Weights of a small transformer language model.
Architecture: RMSNorm before and after each block, rotary positions, no biases in attention or MLP, tied embeddings, capped logits.
MLP neurons of a small language model. Each row is named by its layer, matrix (down: output weights) and neuron, and shows model dimensions 0-127. Each number is 128 + 24 x the weight over its row's rms, rounded and kept within 0 to 255. Numbers have three digits each. A neuron's up and down rows have the sign that makes its largest values positive.
A block is one neuron, or neurons of one layer that tend to fire together. After each block is what it responds to, as a language model described it from the Wikipedia text at the highest values.

L12.down181:117138166148169144094138142126119140055114148102099097111107124148149111107120135071143140124119127117139139108167104115126146118114129095102124096094110149065141120164121125166123133153124124120141134112158114144130064085102158102140142139176137155146126108100096151114144170123117123153136131150156093134120158083122114108132157124125118156173114122070125132135134122125115149093124
L12.down398:099136151114135158125146121100138152131129138156080131119165130127122154136116108122124121106106121126120085099151098145137127081093085101101123189133158130104116102104144110121204147078112141119164125127140112123128175132131090145179104094141113099102148126144099126129119129116109148122148091173139160099117123146162087136142172141154106107142119142147137124158114115130112115161153
Responds to: Last token of a cell in pipe-delimited wiki tables, just before the next |: blank cells, --- separator dashes, % signs, final digits.

L12.down374:139101140152152122069129137113108145141116146156093117116120131164123136118120128134149167085094110130165138100135154184138088131080170115127082118109127137125103082145132086136096158144132137130105137157133124147156099124104120143104091137177163100106162124187164165104122125130126097142134143123137183142148131122125160141144123116130141147110131094104164119109147072122078123122117
L12.down438:110124133129135150151171172130113092138146133157134134140068088129133127081101176137170113128132138106166153144148146122134127108125122154094125107161137116145106109108129120118126143139131125143133111086096102096091154098132110144137104168162111176166140137097136114124154147139190144126076104103137121123104135122094132128097170101121110103149143087143130133088116137155166130111113
Responds to: Articles and number words (a, the, two, one) opening a noun phrase after a verb or during/in in dated narrative, as in underwent a major redevelopment, signed a trilateral, during a movie shoot.

L6.down5:130128096118079158145159132106083115108083121134106180103117134120111135150113122107120102141119093123137129112134171124144122106156115138113120174111145100103127142143103099117110140123121078149140127104145096145138099134086136105113097069126136168100119157143142087107144105117124116170111114137160148105122109133154089167117122185179101128094113171114131111114142167158101103095114
L6.down52:096097170121150109104140154115141126133137130137144159153078138145137132108149125138167145112150115122157133156104129107133139111179108119136101153129137134124119147151122129101120133118113090104095125122106167110070137125131114146155144160118111151122131135097159101145102129195114109100117116119129149127102142122132173115103119131160128099133108079127095153117102131125143166138108
L6.down116:096115122133132111141098105130112113095154185130129112149127118119136100139171120130131111158141150168105119111117128101085123142107129136173113122134111084146121154101163087131089187176125099143127140097098097143092151164126082142141090127150190136110160135108127166116102107148175098085095099137121163136091094143100174123144132109165137143117159138134164128133115139171178139155144
L6.down526:124086148133119132120137107134147120126132113116091077083088193141150098148136119137142140166129115142144099124161109166085130115142133117149167110175115128112068149070122091093123130145143121126158115132098147139113123127138084085124089085156102103144130104144177094089129123108140151101112166111070171115126116133104119096129111158148131138135090127094114111131120133169176104105121
L6.down567:140129106128110107107134121096137150107121114129108159121078145118110148104153113127160103136148112111148142174099178113145139117088109139150119139142129135133097132089050132107163131130124133117188124137146123119112150139176147154086135123135106101063131145206149138155157130151113141100113108125132135110135115133127134152094165125113118110103099095126171124120090108091132083147153
L6.down617:077110124126164121135150134137131127118126121137129145111146181117068143148121113153106116169155126128131141185132089068147151108113179125115153112159151123145120181145163119113137139150102148149098118178143109113121100115145105137141162139128157119119129125148141101152136149126139146123122123100134112165166127113165110135127139133153123111130132097129134103069108137176139094114113
L6.down668:133128154110149118129136092144078112111137132138126115162156124145121113091130113127135137120087143136122122113129160142118087162090153102126153124112120083110121105090131156127107145108116111105091142082141083127142166081156136114123102126102163131126156130189128173135154116151139137145120086134102184174141112098089103115082147086087103122086116103151079084155146111150133127106122
L6.down689:127110138123120158163173159068168136127128090083137158126131144173108114155134125114101118105167151112122134132129133144112158112048117122125140115124163125124130120147120129120110117066132126119102133157120131105105112128130159137149131144126147174153110114118134132119128131152127138123134145123146116087120134146117162110144117106122151137154103092120106170114160130128097152082134
Responds to: Final digits of decimals, coordinates and elevations, plus table-cell pipes in climate or stats tables, e.g. 4.0 m, 30′03″, | 20.1.

L6.down127:151110104149107151123100143103126168096065144160138132128145162133132100108131168102098142106135149147124144116122098131106115143123089126108130135117118150090099099130101106146092162126129121143140136102135121128079097127100150138125126140093121151135144151129128115143112129082165124160129108120169108134112133127144137118115134097149124127132121142103160111154103112152086095085120
L6.down291:082124138105131121115154089150121122108137119105119102150143092126102161142146186129138095140154084127132165162118109080138145130126102104157142127114117137138122094147108161102092082128091131150113154065134148169164129137124096121103103117160152111127125108143125093115118146132124116146168103110101130156169132134119080094140131135100087109140130119105091115132128190126159128160113
L6.down317:099112147114148177166143150157117128101108085174110121122152161102156115082154157125091110128144136170158152131136116095144124148127140098143155123119093127138127139136119115134147133179143137154127119151116095115151113092118109174117138141144140164121103148127066136105125094141174060128176137127159109163147131128120140110114158108141118157204135159137126104102115143112125145126134
L6.down349:114123122109105096113117123110114063148147137123119084074133159110099116124122084148156135108147128149131098173116144103121108164135136142107174109092110128166103120101159141105085098160104145133111135139130117121076100140155121144137128125154094101137089116132136143094111118110110117074118105109110085084101137107138134113128119178145120132108124091134128160118153155153112119149108
L6.down445:134122132137082159103163156111140140138089100137132115099121150079154128109143130113150137159156151113129148136119167136106100170136109146119138152077104118117096080139125146135146123123129059146115121130146109115148131130163121132109100128124110159128108112122148172139091170135140106141110106096099154106111110099180113110133122098150140164159082148131136124089108106115101093121145
L6.down461:116122095101082154122130119117112156102144145158103115137129143088089157151155114142121125148144134118133123097108118072120125136066096117185106124140147170197138136119104135117126109090132146169164122078148163119159127126156114160057148091121094086086115163146098138113164135119108117201137144129141118121141133122090120101145062131131119089141161106120122119111142118141159109117142
L6.down558:091143144128165110180156100124116110114140118159138102141123157125092157123180136131096143137126140127140156166105106100141160107102117179161124123145092130107095151158152109093137118138110105170151118118107113186141094133181113175099128102165100113129100113122135131159111147104152071146120128097075111106111122112094095098119149132103079123133148133123107143139144126165114126162119
L6.down572:103121051089144132118102120125108101162153126132123129148131121124096109129116133117183126096150107143120112151114115142167163143170134118122139117124155133143156108130117086153085078148154125155146143131091098123123111113120125129132086139133146103116129115099154166132099087135113115085126077114144129174131167131131109094126097122129152129102147096149152154108148151164140113154106
Responds to: First word-piece of a word split into pieces, often after "the", "as", "a", "of", such as a(uction), Cha(plin), Po(ker), p(ioneer).

L3.down386:111078146115121127063047120144113106163082115114158133154115148124148134098134103146094145108133136173125100162119164162114120154140128120134148106086092141155138113104149100120138096103172165138115133130142093121129140143152145164122088115108127132141129144136130166153096135123122115141135090148123158135138090150166115085132134112140130110116142132113151141122138133150128168154123
L3.down420:111095159113143136088029147120076143165128103182170144137126110140144152070128130125088169132179134144134151136156125144128110108115086134127109156098110138144152108136138103120182167121143133151145146146126115089132134108119156127132113121151127138106126158130142219148103139138113106121154089182161135142128095142154123108121111122139142118144165135123123142124135139098192144137121
L3.down470:111117159135100142113085117087098105168126141159173094121126147153177189091104153130125169123187130111146103099121122103130078110120108134108093115112136157116129101145122099119128156154123136141122146096131132097163116121146150095097100124106134110117121158110172194135140148127098071123154105173145167136156098139142116132143126087149146121113157100090111120151145117106136170125128
L3.down674:100117158108143135104116121106109095140125138156110165128115129100136135134128096144137112104144140164152121186126138125123138138149110150149159123144195106137129110099138097116143088128103134084141118169142135119157143101144152156147086100103070086156130200103092138125112125160130099134115150107135121109147133096160100126094137166155152121098133076114131102126125143167081113160157
Responds to: Articles "The" or "A" opening a new sentence, paragraph, or title, as in "The film's", "The Last Narc", "A third candidate"; rarely a lowercase mid-sentence "a".

L3.down85:111104152184117103149160161108133129132102130125131108130118124109156110130115119144132191089125106103154139176094126113138130122121104130120090132134161223143093097108112139129114142118144145133129094142154138104131157136146101161085093133165125138151073101135119123100159127102141139096124116161141106143135142083152121149136137158159175146109135079088129173122113151095132149119127
L3.down219:090124130164136138125140191121135126165158101114148135135125145109143112129088138123109137127102082099117223164115123117154090141090151117172162138131136133091122113163110166134126105118108106101126162150148095126088127101137163135104107138129126147152129131121113127101125137095131153113078178103173151126154122117093125097103147132141148127171151098162118118080183156092102124118101
L3.down333:096122111155123152124133195106114137164164112115152138140145127111147109139089149114123128129091080099122235167125128140143094138104157121158153132126130127095133109161110160130136104119116106089139164150136099134081135106157149130074125150127123153148120133122125134108129130096130131123083189114182136143162114113086126105115141130129153114164146100148116110096188161108115132113107
L3.down645:086144115153149105128155147141163148151149149148140130124117148102142103159069107141079148139118098111168178188097114099128124155139153108133102132092122136111119122115098138118120161146084109134132143178169104073113155097095163137071100115149100098130113166115158093125168089133138133093064149114148116122126103146113109107136138104137126117136135089121106127121135130110120125138093
Responds to: Digits and bullet dashes inside Wikipedia tables and infobox-style lists, e.g. cells after |, climate values like 4, list-item "-" lines.